Part of a small language model's weights: vocabulary 8192, 315M tokens.
MLP neurons of a small language model. Each row is named by its layer, matrix (up: input weights) and neuron, and shows model dimensions 256-351. Each number is 200 + 30 x the weight over its row's rms, rounded and kept within 0 to 999.
After each neuron's rows, "fires on" lists the tokens most often at its 100 highest values on Wikipedia text that the model never trained on.

L2.up551,187,189,178,224,176,177,195,166,179,192,185,172,179,181,183,184,212,238,208,137,157,162,165,200,162,133,211,156,194,236,196,237,169,176,170,159,136,216,192,222,218,242,185,177,213,145,161,201,156,216,232,223,148,227,257,186,266,218,215,213,177,169,170,203,210,192,268,189,275,207,224,157,155,162,164,181,214,229,179,214,201,198,192,202,215,269,226,237,184,142,193,160,181,219,218,247
fires on: ".", "s", " |"

L2.up552,202,192,190,230,221,214,198,232,259,184,187,166,153,223,225,171,247,200,208,185,234,207,191,219,202,198,164,234,180,246,222,192,242,150,168,217,191,202,202,223,280,234,171,238,207,231,224,168,222,207,226,187,256,217,189,172,244,167,188,225,244,203,139,199,215,202,215,185,242,214,169,225,231,150,208,177,150,179,181,176,236,221,168,222,205,173,194,168,147,210,182,223,268,217,171,140
fires on: " and", " &", " of", " from"

L3.up390,180,217,221,252,256,159,266,214,165,225,203,183,211,218,207,187,267,184,169,197,198,274,200,200,197,156,221,219,210,206,146,214,169,228,252,152,214,187,213,229,180,187,203,172,214,216,212,184,186,192,90,248,236,186,190,203,164,182,175,272,176,203,177,197,224,169,166,199,243,216,131,202,220,147,211,180,153,216,183,202,200,182,256,155,158,164,191,214,228,258,180,186,180,167,168,248
fires on: "e", "g", "el", "et", "er", "w"

L2.up648,153,238,187,216,207,206,211,207,251,183,229,266,223,198,158,210,240,154,175,180,221,195,279,203,108,225,192,213,212,214,171,179,205,205,172,239,197,176,220,211,215,215,186,207,164,209,158,167,250,213,189,234,179,215,199,194,210,218,210,188,198,222,145,224,227,107,194,225,178,203,171,218,219,220,185,198,211,208,211,158,159,166,180,193,187,149,201,168,205,192,262,207,202,238,195,219
fires on: " there", " There", " age", " to", " from"

L2.up165,184,220,195,196,208,199,149,215,152,181,210,222,217,254,257,162,203,203,218,159,177,216,186,191,183,231,231,147,178,185,200,214,169,230,180,190,175,198,140,192,213,160,188,157,225,169,201,203,193,188,158,223,191,153,146,170,177,145,184,236,202,247,187,175,142,202,171,212,261,202,166,228,219,190,250,218,175,229,188,197,265,184,185,230,135,176,200,140,164,225,125,171,204,152,234,266
fires on: ",", ":", " and", "al"

L5.up53,236,206,173,225,223,220,247,217,211,183,197,261,138,151,143,193,217,227,253,219,220,149,194,232,219,172,140,214,203,214,221,219,156,176,240,183,215,276,211,219,233,206,197,187,234,202,187,207,194,209,212,180,198,228,187,218,185,166,125,194,164,203,166,255,129,220,179,175,224,168,202,196,213,190,153,219,219,201,167,179,250,220,198,169,236,192,213,244,278,187,178,221,205,204,247,163
fires on: "==", "0", "ly", " ==", "en", "re"

L2.up678,173,190,178,170,189,221,224,231,171,215,212,206,208,174,189,147,219,227,156,204,194,206,207,164,195,176,210,165,181,170,203,243,163,181,143,232,209,219,214,186,164,174,257,180,209,175,232,196,244,193,161,195,213,210,224,200,180,210,144,206,223,182,175,196,112,218,184,145,262,171,213,230,207,138,191,228,224,199,204,221,240,200,203,179,220,210,174,143,222,267,209,231,212,207,236,207
fires on: ":", "ul"

L5.up269,194,176,170,158,187,199,196,255,234,217,161,169,228,261,191,194,168,196,199,226,199,177,225,207,190,218,177,212,168,153,190,189,184,187,170,226,225,195,216,200,216,232,228,183,196,215,217,170,189,231,220,204,204,226,208,259,193,254,128,216,206,138,204,238,225,197,169,245,138,192,215,176,224,222,163,201,235,205,196,260,200,171,178,264,169,206,194,160,217,192,141,200,137,188,161,182
fires on: "\n", "0", " than", "list", " and", " "

L2.up291,233,232,155,175,215,226,154,225,178,159,185,193,222,180,181,165,196,157,200,178,179,218,191,162,182,180,201,163,177,171,189,199,224,225,228,135,200,206,265,237,221,226,189,157,214,244,191,183,130,174,144,237,195,195,161,159,227,211,130,204,222,227,250,217,162,157,173,178,224,196,191,218,217,204,217,144,147,163,239,216,221,213,182,211,141,191,158,183,231,180,160,185,199,173,220,241
fires on: "==", " ==", "===", " ==="

L3.up548,173,203,220,232,207,211,196,188,146,192,191,241,200,253,155,187,202,205,199,182,220,210,231,215,172,225,145,191,190,206,185,247,164,197,176,189,169,212,192,201,192,198,231,176,195,224,269,202,183,151,162,175,194,228,167,240,193,173,234,212,202,240,192,214,170,191,162,203,158,187,200,187,175,150,213,229,173,182,200,196,220,244,182,181,166,191,173,100,219,222,213,155,233,187,232,204
fires on: ",", " (", " was", " is"

L5.up669,227,196,244,206,202,205,253,165,162,185,205,194,178,218,246,218,191,190,212,212,159,195,153,230,190,203,205,212,246,167,218,185,165,254,221,172,245,182,174,212,216,217,202,224,198,212,204,213,157,211,178,221,201,180,213,233,234,233,186,224,247,190,176,197,189,227,221,198,201,157,203,207,150,201,238,207,206,246,195,177,191,249,201,184,202,162,210,220,222,168,180,203,227,208,236,172
fires on: " a", "A", " (", " |", " ="

L3.up554,219,233,176,210,178,197,165,177,180,293,175,253,178,189,196,162,219,168,201,168,273,207,198,225,232,168,160,176,159,209,241,159,176,195,219,214,201,224,188,192,185,213,154,201,171,205,191,216,208,198,190,195,220,221,212,180,151,250,218,204,183,167,263,178,194,242,249,182,237,209,223,219,202,226,166,188,196,170,210,177,256,182,192,207,216,153,184,223,198,205,208,204,104,183,210,186
fires on: "-", "it", "min", "iti", "ly", "in"

L2.up452,157,171,216,200,248,210,209,225,187,231,181,253,227,149,234,237,189,245,138,218,141,194,168,165,146,206,191,192,184,212,172,197,223,251,177,200,226,182,106,214,228,188,189,225,195,246,206,244,210,191,201,193,172,170,170,205,170,113,166,163,248,247,236,269,161,229,236,202,212,237,196,202,239,213,203,199,215,171,238,251,182,204,205,225,191,187,206,233,186,207,184,171,189,195,177,166
fires on: " dis", " con", " code"

L3.up28,180,224,179,237,226,190,211,214,164,197,175,233,250,221,142,245,200,208,157,250,182,208,213,262,202,213,198,155,241,182,228,183,187,207,188,195,253,211,194,205,181,192,243,176,217,203,170,177,181,223,224,210,210,231,208,230,231,264,215,180,206,165,192,179,220,188,206,153,230,281,176,160,264,160,190,128,232,237,231,230,200,198,216,156,210,214,201,184,158,229,221,212,220,160,171,207
fires on: " the", " it", " his", " |", " him"

L8.up101,246,151,181,203,177,175,192,206,208,176,236,223,210,209,179,214,211,182,249,195,158,212,207,225,221,199,179,223,214,160,193,179,208,196,196,190,149,216,225,204,199,207,182,204,227,195,236,168,207,205,191,159,234,215,148,274,175,192,206,255,156,193,217,198,164,176,221,172,198,205,150,207,167,169,174,212,238,248,197,219,214,261,228,240,208,201,152,122,256,235,222,194,206,177,178,158
fires on: " ", ",", "0", " (", " Ro"

L3.up756,207,173,202,208,184,177,216,161,129,220,147,238,200,202,243,221,189,199,214,243,208,273,203,195,159,195,182,224,175,253,193,230,199,203,223,220,185,152,199,241,234,249,176,211,211,148,153,214,154,213,222,207,218,179,199,178,180,226,183,239,208,217,223,164,176,186,157,178,231,184,178,218,200,160,228,139,197,222,208,171,177,191,226,202,154,186,239,180,182,266,210,234,206,154,216,212
fires on: "'", "-", " their", " the"

L5.up96,224,180,191,184,141,263,196,223,201,198,235,149,188,202,234,236,157,246,175,210,196,233,217,210,193,207,211,230,146,285,269,205,212,147,123,254,191,185,198,203,198,185,191,206,177,190,198,213,198,213,213,244,255,207,249,165,219,163,188,183,216,241,189,251,225,212,201,233,212,214,207,196,229,195,166,259,193,214,189,196,165,202,196,205,227,134,213,196,202,233,229,233,208,177,216,171
fires on: "s", " at", " |", " W", " of", " from"

L3.up734,234,180,163,190,216,200,183,146,184,124,159,194,187,199,217,201,207,156,202,163,224,206,254,179,135,229,245,183,198,181,177,262,200,200,193,186,168,240,197,170,199,250,243,198,225,205,218,225,167,208,200,219,169,254,206,174,212,263,225,161,168,193,184,162,206,199,191,203,192,198,225,159,182,223,237,163,215,215,249,225,197,191,191,219,189,225,221,203,232,200,202,190,228,201,206,182
fires on: "s", "us", "a", "is", "rum"

L2.up409,232,199,221,232,194,204,164,185,153,157,200,171,162,197,226,192,222,211,224,191,181,212,219,199,157,193,175,190,190,238,204,214,225,203,168,270,135,203,184,181,258,152,202,244,253,173,226,188,230,188,217,155,152,185,204,261,190,188,149,179,146,165,208,169,225,206,236,236,193,188,180,186,262,211,188,170,243,180,155,212,262,191,221,179,220,197,174,194,243,165,150,136,162,217,213,248
fires on: "s", "en", "ing", "ale", "path"

L8.up300,208,182,200,210,156,201,224,122,221,162,207,219,162,161,211,208,248,230,186,206,187,218,209,165,209,228,220,156,249,206,205,178,248,196,181,215,212,198,188,239,203,187,157,180,212,229,186,154,225,260,185,165,203,182,180,240,233,231,190,232,163,189,195,208,204,242,209,204,198,235,228,242,181,229,235,179,209,175,204,188,188,171,163,190,189,260,223,179,175,188,199,215,201,267,159,184
fires on: " Sa", "ta", " Ta", " I", " Da", " Ja"

L8.up103,249,268,167,203,202,222,190,177,173,221,153,204,217,220,272,175,235,168,171,195,200,230,199,215,181,204,244,228,225,211,133,217,148,211,173,232,215,250,203,202,222,184,213,242,185,224,140,228,190,212,229,157,165,220,250,220,272,207,201,273,219,225,213,168,172,196,193,165,170,165,217,180,173,165,213,201,157,171,217,184,199,260,209,151,222,175,207,148,198,168,216,198,184,181,180,198
fires on: "-", "\n", "==", "–", " \"", " ("

L8.up486,138,142,219,207,161,202,189,156,213,184,215,238,234,160,178,230,197,183,162,260,173,185,224,280,197,223,209,173,189,138,162,205,208,214,205,170,151,214,215,139,260,155,160,247,213,178,216,188,242,220,213,129,204,182,231,170,215,234,182,245,229,264,205,231,187,241,203,202,209,185,257,232,166,184,216,216,206,220,267,220,172,238,195,234,200,246,234,140,240,233,200,214,202,180,220,124
fires on: " ", ",", " in", "9"

L5.up717,142,206,148,165,222,194,214,232,161,199,179,213,163,251,200,214,197,161,164,208,179,255,184,215,199,194,166,216,174,196,242,174,144,201,179,205,208,142,157,235,228,213,234,207,186,192,166,180,182,182,204,188,178,196,182,235,215,215,259,170,215,207,188,180,192,241,155,194,228,210,213,261,181,157,176,184,238,203,181,166,237,256,227,224,181,196,245,190,210,153,198,210,204,246,192,233
fires on: " by", " (", "Re", " Re", "3"

L2.up20,182,207,187,158,194,179,176,112,227,196,206,194,209,201,180,182,167,177,199,202,212,149,167,235,226,207,191,138,194,192,231,189,209,160,208,200,174,227,239,182,221,251,143,216,197,171,222,215,198,164,194,195,186,265,233,170,154,219,200,271,176,147,204,167,151,259,184,221,165,250,184,184,198,188,190,234,225,184,186,212,226,254,173,183,217,192,210,209,150,192,167,144,209,227,218,182
fires on: "th", "g", "en", "in", "-", " N"

L2.up542,216,198,212,175,180,151,235,183,222,166,168,229,220,215,226,208,219,218,158,180,261,208,252,207,211,207,193,249,190,162,252,229,217,226,192,241,194,197,226,201,207,216,155,159,144,297,180,247,156,156,199,193,184,218,180,227,168,171,185,181,239,173,188,133,205,144,255,193,231,202,257,198,205,191,198,213,146,171,186,215,211,240,169,209,199,166,189,186,234,204,200,174,192,220,194,191
fires on: " |", "-", "ed", "\""

L8.up353,161,203,168,217,151,162,192,217,209,213,219,205,239,178,131,174,198,210,225,199,200,224,247,204,241,172,235,216,190,190,188,224,194,230,149,250,198,195,219,206,205,175,257,205,252,184,155,144,221,204,227,223,238,214,208,201,206,212,186,168,183,228,139,188,178,238,150,240,220,180,222,256,205,155,205,170,215,197,154,169,221,165,224,245,223,211,263,225,185,217,193,198,223,207,205,235
fires on: " "

L8.up700,212,190,192,200,263,183,254,204,177,216,164,255,254,199,182,161,175,164,198,178,179,145,223,168,175,204,243,244,189,191,222,216,93,259,224,137,183,255,176,221,178,210,173,172,223,199,175,207,169,228,199,207,239,207,258,235,180,161,218,224,244,196,202,183,188,175,187,220,204,189,223,190,200,207,265,236,207,187,176,245,194,234,196,159,253,216,169,220,237,240,172,207,218,223,215,192
fires on: "==", " ==", "s", "==="

L2.up13,172,228,152,237,168,209,152,209,187,166,196,185,191,227,200,147,159,164,140,185,240,222,211,167,124,217,249,165,166,190,248,239,223,239,145,265,199,153,193,249,204,236,150,109,216,216,181,220,180,180,217,184,239,236,197,200,166,183,192,232,190,198,195,201,191,219,221,215,214,187,154,198,226,194,188,220,254,226,254,197,159,188,245,199,150,233,152,215,206,225,194,203,208,221,272,227
fires on: ",", "|", " and", "y"

L8.up52,162,162,246,207,155,234,236,177,188,246,202,167,204,209,202,199,180,146,185,189,194,211,168,202,179,203,183,182,194,223,186,271,258,186,224,160,214,247,195,210,234,163,156,206,222,251,155,228,209,245,256,226,142,215,213,218,219,236,193,201,218,252,193,176,193,206,221,227,198,155,249,185,172,165,203,223,197,192,242,150,183,189,186,168,187,213,254,231,196,196,252,194,152,300,214,210
fires on: " ", " pro", "s", " European"

L2.up423,160,216,187,197,197,237,205,167,265,179,172,233,221,204,192,153,180,256,229,272,215,232,222,222,217,197,234,185,271,240,245,190,190,208,177,201,199,164,176,180,215,222,200,191,152,239,221,192,208,202,224,206,224,199,211,175,241,149,227,182,179,173,177,166,218,220,209,194,222,217,214,187,269,245,206,181,242,217,208,267,181,197,224,227,201,163,148,222,179,168,193,236,149,159,206,188
fires on: " the", " to", " its", ":", " his", "au"

L2.up147,191,143,219,181,181,200,248,184,182,161,168,185,203,207,187,159,234,203,169,191,206,211,184,169,160,256,213,220,90,191,227,203,162,234,143,212,190,250,205,171,192,216,217,214,201,197,196,211,201,186,187,223,240,174,176,212,206,203,197,228,191,188,177,178,169,211,208,185,207,185,139,202,209,163,200,223,216,200,232,257,233,157,245,190,169,223,161,152,195,211,239,158,199,204,174,198
fires on: ":", " of", " ", "-"

L8.up55,243,191,199,276,194,232,174,113,224,220,204,198,219,172,245,176,170,209,221,242,205,207,204,195,159,248,186,178,223,186,159,243,232,191,174,238,292,166,216,223,218,172,183,154,253,202,165,157,171,227,236,171,180,175,203,185,180,145,251,181,225,215,178,215,166,232,204,192,220,235,234,196,175,243,117,224,265,209,184,202,233,199,145,194,189,228,216,199,179,246,190,189,240,220,163,158
fires on: " |", " New", "th"

L2.up462,160,247,224,231,229,175,186,230,198,185,195,188,141,231,217,193,184,210,200,191,177,150,173,197,186,206,237,154,220,172,184,176,164,203,187,176,214,203,211,200,179,226,228,184,219,183,238,167,184,205,220,178,201,170,275,211,223,189,176,219,180,199,143,215,189,219,201,195,245,191,225,195,182,146,202,183,210,192,157,148,151,175,201,172,233,209,188,179,216,190,202,211,143,216,260,217
fires on: " |", "ne"

L2.up35,175,192,229,195,189,190,234,176,225,139,235,152,214,181,231,158,189,169,193,192,189,233,213,180,210,225,172,140,226,228,215,160,185,200,159,267,188,224,222,179,186,266,209,219,173,214,163,215,222,206,200,146,179,192,259,204,214,233,157,256,195,190,237,201,245,198,176,252,209,205,160,201,172,239,221,217,183,239,210,205,154,197,163,204,178,201,169,258,236,203,176,237,204,230,185,160
fires on: "\n", "t", " all", " All", "of", "and"

L3.up629,219,209,158,238,160,162,191,154,169,234,152,256,213,168,212,221,266,164,197,210,182,236,199,190,164,236,198,224,113,193,243,203,198,190,215,263,159,191,264,217,176,197,193,188,199,178,187,264,233,168,212,138,220,204,192,198,158,177,200,228,239,225,249,182,184,170,237,225,193,261,222,222,244,192,191,219,189,217,195,183,203,221,191,217,169,187,177,188,183,179,229,194,212,250,136,206
fires on: "-", "able", "'", "ile"

L8.up492,179,238,208,183,218,160,267,211,157,170,258,213,243,229,193,235,163,212,170,231,225,139,227,221,212,180,156,251,194,232,236,158,225,179,190,219,152,217,248,176,195,241,244,230,192,203,156,246,189,191,195,197,161,242,190,215,216,201,188,174,284,213,130,227,188,219,254,198,180,154,243,228,238,224,202,230,229,198,206,249,229,159,189,166,172,191,178,165,246,187,165,163,225,207,185,222
fires on: "-", " round", " It", " |", " which"

L3.up221,194,174,284,199,182,218,219,220,152,150,152,154,239,165,198,178,151,183,203,206,165,259,156,207,179,225,165,216,194,154,189,173,197,180,186,198,234,183,210,219,258,206,181,168,206,260,205,159,236,241,157,117,237,217,173,199,191,145,267,173,209,161,195,160,176,149,199,167,253,212,265,221,232,178,184,204,192,174,232,160,242,184,192,187,235,215,221,194,192,248,152,192,230,204,218,204
fires on: " |", "|"

L8.up567,164,205,167,202,193,211,196,231,195,211,153,229,168,220,225,224,206,196,199,219,227,212,235,183,241,214,143,154,185,187,176,210,173,177,204,215,203,217,211,252,183,198,213,200,218,198,197,205,227,199,219,190,185,229,194,182,254,211,178,257,212,207,183,210,185,213,170,209,198,212,240,214,220,191,183,171,254,197,244,218,229,250,182,206,214,255,242,177,219,162,196,159,203,224,195,221
fires on: " for", ",", "0", " with", " or"

L3.up662,192,194,222,251,205,163,154,193,184,230,180,246,130,214,226,212,238,177,194,210,212,169,174,265,284,242,155,200,185,226,190,184,172,156,179,168,189,168,190,224,188,163,246,170,146,236,216,236,182,225,186,229,243,240,206,212,154,188,171,147,179,266,213,220,150,181,182,154,159,199,198,173,223,166,177,218,179,221,186,232,217,176,175,207,206,177,226,211,228,245,158,199,200,267,209,240
fires on: ".", " ==", "==", " such"

L8.up563,178,199,181,248,136,208,175,202,206,208,202,169,185,151,214,177,187,179,193,218,145,228,193,197,178,236,218,218,238,187,166,222,199,216,168,208,178,214,195,215,191,215,187,198,232,190,186,183,202,107,193,222,230,163,187,200,205,173,170,244,169,180,214,230,171,162,196,189,191,213,221,228,202,135,187,181,178,196,157,183,188,223,184,233,211,227,204,194,205,195,209,194,220,183,261,195
fires on: " "

L5.up334,197,189,158,210,240,216,171,220,183,207,224,205,195,217,228,217,236,199,206,203,179,180,168,140,178,158,177,160,214,160,259,224,214,165,172,203,190,192,188,236,185,191,211,216,181,224,209,206,165,250,168,247,193,223,221,206,203,175,173,210,182,201,192,185,180,203,202,147,210,181,214,263,268,214,220,186,176,190,163,204,208,194,184,176,179,232,188,201,224,174,132,163,190,158,204,165
fires on: "==", " ==", " Candidate", " Team", "Geography", "ga"

L3.up137,139,207,253,271,169,179,149,192,196,183,149,183,184,235,218,203,214,203,183,211,190,171,237,264,126,234,156,157,257,191,199,175,221,217,195,214,229,142,189,204,196,204,184,209,207,204,195,185,189,202,198,235,186,194,141,236,147,204,211,239,272,197,196,139,151,211,188,172,188,148,155,198,232,178,203,210,215,198,208,254,189,218,252,201,122,185,226,139,225,236,243,237,252,163,198,194
fires on: " and", ",", "-", " he"

L3.up679,168,182,151,206,164,167,156,229,195,199,169,247,199,212,186,199,211,198,251,198,245,166,197,214,232,196,226,241,209,189,197,231,166,170,167,175,199,182,202,183,186,206,214,203,168,213,169,191,185,176,146,233,242,211,223,199,199,185,212,206,218,185,182,180,260,187,216,149,216,162,209,245,196,160,217,197,224,214,175,185,205,194,222,204,227,166,206,201,210,252,206,208,184,186,181,195
fires on: " as", "'", " by", "e", "der", " like"

L2.up293,153,174,209,227,173,196,184,204,232,199,191,261,225,166,204,175,196,206,237,223,233,202,212,259,161,164,211,237,209,200,200,192,236,181,205,166,127,179,182,243,241,192,220,212,243,177,261,128,198,146,197,221,223,240,219,195,235,167,208,136,187,136,200,167,162,195,197,180,121,197,198,191,147,164,248,210,162,195,186,218,221,229,259,196,232,200,186,212,208,204,175,226,188,144,199,231
fires on: "e", " of", " van"

L3.up486,185,177,188,179,168,185,217,136,201,222,262,140,167,119,221,256,272,200,190,146,195,229,174,211,235,168,191,174,218,200,176,174,229,201,246,210,179,198,169,205,279,222,209,229,166,200,196,196,214,174,219,180,158,228,221,167,197,228,272,220,248,185,170,235,151,201,207,191,238,190,205,193,187,152,124,201,213,153,172,214,196,190,219,190,219,170,191,220,193,253,189,206,183,259,202,209
fires on: "d", "s"

L5.up631,192,217,267,220,197,224,168,169,221,205,230,208,274,253,206,220,179,169,101,151,179,207,235,212,220,137,247,153,169,190,192,239,182,209,176,153,179,202,257,216,216,145,232,154,230,222,264,218,173,192,194,203,220,199,163,241,176,172,219,189,169,189,164,202,208,126,204,215,156,232,206,187,193,170,200,215,176,205,172,154,190,173,187,166,203,168,172,182,232,205,218,234,243,202,245,196
fires on: " of", "m", "c", "ol", " in"

L8.up561,180,223,180,177,121,194,179,207,179,153,201,233,250,174,265,183,201,193,193,218,182,202,185,160,215,280,178,209,217,195,205,225,193,193,249,192,178,233,207,183,190,217,152,138,156,159,233,185,221,174,195,201,222,170,217,248,165,190,226,175,221,217,192,187,226,159,136,204,171,222,220,152,207,164,199,175,167,204,194,210,264,232,220,209,234,239,217,174,198,196,208,182,213,201,125,180
fires on: "s", "o", "e", "ers", "a"

L5.up191,184,227,170,173,193,174,221,192,196,155,196,194,213,181,166,226,195,251,183,219,147,195,203,240,173,182,183,229,165,244,228,236,211,154,140,264,177,267,208,203,210,176,142,158,159,216,234,171,241,202,186,153,186,215,237,183,202,179,185,197,215,188,219,224,227,174,185,181,208,191,225,260,275,198,195,155,178,169,189,166,240,230,189,198,195,260,185,187,211,212,179,241,193,239,259,237
fires on: "s", "lus", " evidence", "ing", " allow"

L3.up588,172,133,255,205,193,202,242,191,203,202,174,184,250,205,236,203,211,184,157,208,208,243,220,180,186,225,218,205,164,222,254,214,151,217,134,163,143,169,226,219,176,220,219,170,212,265,171,149,193,198,210,213,255,218,229,168,237,243,158,189,187,154,184,209,204,182,205,214,226,198,189,219,251,211,197,223,231,185,220,151,232,187,262,184,187,220,163,181,205,186,209,198,224,194,239,244
fires on: " of", " from", " in", " on", " for", " |"

L2.up362,203,183,185,192,194,208,182,195,202,202,162,192,205,219,228,176,220,201,210,161,200,207,228,244,218,202,135,196,236,218,177,196,181,223,168,191,180,216,161,210,199,196,160,226,170,240,184,266,248,178,206,258,178,228,219,169,181,244,211,211,222,199,154,218,193,196,165,230,172,193,159,259,200,209,174,224,177,167,285,213,215,252,198,199,219,154,223,163,167,243,239,162,186,258,155,189
fires on: "\n", ","

L2.up272,199,190,188,180,184,163,189,241,182,221,175,228,274,174,184,166,195,175,249,192,226,173,262,208,199,168,189,180,198,178,184,223,236,149,174,238,190,132,206,228,232,207,216,179,177,192,211,193,241,172,194,244,239,191,210,248,169,199,197,196,141,163,196,210,176,120,230,166,189,189,192,231,209,153,201,208,236,204,187,221,199,169,203,162,170,246,199,163,191,203,219,122,167,167,162,210
fires on: " Al", "al", " Na", " to", " as", "e"

L2.up410,224,221,207,182,234,170,195,208,171,243,174,260,208,212,178,182,193,199,153,184,187,201,187,190,266,240,207,186,219,217,230,220,179,148,167,167,217,166,165,152,217,170,173,200,178,223,215,155,186,194,162,210,204,178,172,214,169,202,176,243,237,210,250,161,166,171,193,233,217,175,200,234,225,172,156,195,234,229,218,223,202,171,199,161,202,210,216,210,209,233,222,226,187,220,183,242
fires on: "P", "ly", "op", "ary", "D"

L3.up507,210,199,184,223,197,171,156,218,189,222,183,149,211,231,266,221,169,185,164,185,246,266,200,193,226,221,144,221,177,187,200,182,196,191,162,240,196,216,169,176,205,236,190,181,223,200,218,213,232,208,211,255,216,227,175,186,188,190,184,282,198,129,199,206,250,192,164,200,171,207,205,206,217,190,188,190,162,227,213,212,185,179,203,221,212,146,188,187,200,274,198,203,185,176,198,186
fires on: "\n", "der", " by", "col", "or", "qu"

L3.up320,202,206,203,197,192,207,196,272,204,234,192,192,201,175,206,167,206,190,186,211,216,168,172,218,219,141,168,183,213,181,250,197,201,222,201,233,201,247,205,174,211,189,196,162,178,170,197,216,247,239,171,184,218,170,175,246,183,202,176,211,185,147,220,232,185,229,171,231,154,177,174,160,212,224,201,259,175,201,167,205,121,131,212,237,234,90,209,222,199,208,152,162,133,176,173,261
fires on: ",", "2", " co", "ho"

L8.up71,225,166,177,141,207,177,192,192,243,164,129,253,231,217,189,249,139,236,216,173,219,196,210,216,210,178,216,213,195,182,171,239,203,213,256,181,262,210,184,224,212,247,233,170,169,160,190,195,146,240,195,252,184,201,197,202,293,245,233,177,132,205,181,141,239,238,200,172,165,209,187,168,228,247,222,187,178,194,189,196,164,248,231,162,193,189,180,188,238,175,183,203,234,182,173,207
fires on: "s", "ri", "us", "ish", "vic"

L2.up618,180,163,207,124,195,235,223,236,170,180,201,227,170,159,243,216,209,188,205,253,237,181,234,173,188,187,154,240,226,184,257,176,279,202,179,230,164,217,262,206,195,147,181,212,220,230,213,136,195,175,206,196,210,164,187,217,213,182,173,154,188,219,209,166,171,169,210,166,207,231,221,255,172,209,212,186,143,206,206,185,237,222,182,151,248,202,225,223,201,204,216,193,171,152,240,232
fires on: "\"", "e", "or", "ed", " by", "as"

L3.up167,162,231,152,194,160,141,227,226,171,213,196,197,239,134,288,131,137,148,127,188,223,225,169,216,194,220,204,182,171,221,248,191,198,186,186,237,238,244,223,203,184,198,219,185,216,174,239,236,222,176,252,194,183,221,193,174,217,233,230,172,168,204,215,166,186,223,206,245,209,216,127,234,230,208,214,186,128,233,237,199,175,191,186,233,214,226,187,229,233,155,244,144,174,172,155,152
fires on: "s", "est", "S", "e", "se"

L2.up97,231,173,207,209,199,219,200,192,213,196,188,220,191,249,164,181,278,182,193,242,215,219,205,203,212,152,212,237,227,220,179,222,211,175,175,180,200,146,192,218,186,194,168,155,234,248,164,154,205,222,241,252,233,217,228,206,201,219,198,202,206,196,233,196,195,218,226,195,203,201,229,234,193,198,224,238,238,176,198,223,231,186,197,168,203,205,183,215,179,254,162,210,214,210,151,208
fires on: "al", "N", " Team", " an", " is"

L8.up246,181,188,227,196,230,231,206,234,167,212,274,189,219,195,204,191,219,235,152,178,186,221,208,216,221,181,195,231,195,215,235,221,180,173,207,193,213,188,188,226,199,161,254,194,222,200,202,161,192,224,196,126,215,195,210,166,213,210,158,205,194,148,197,163,214,257,210,248,214,204,205,184,219,229,215,171,173,140,244,212,172,185,217,188,203,177,188,180,240,218,166,224,192,196,193,205
fires on: "born", " December", " |", " January", " from", " March"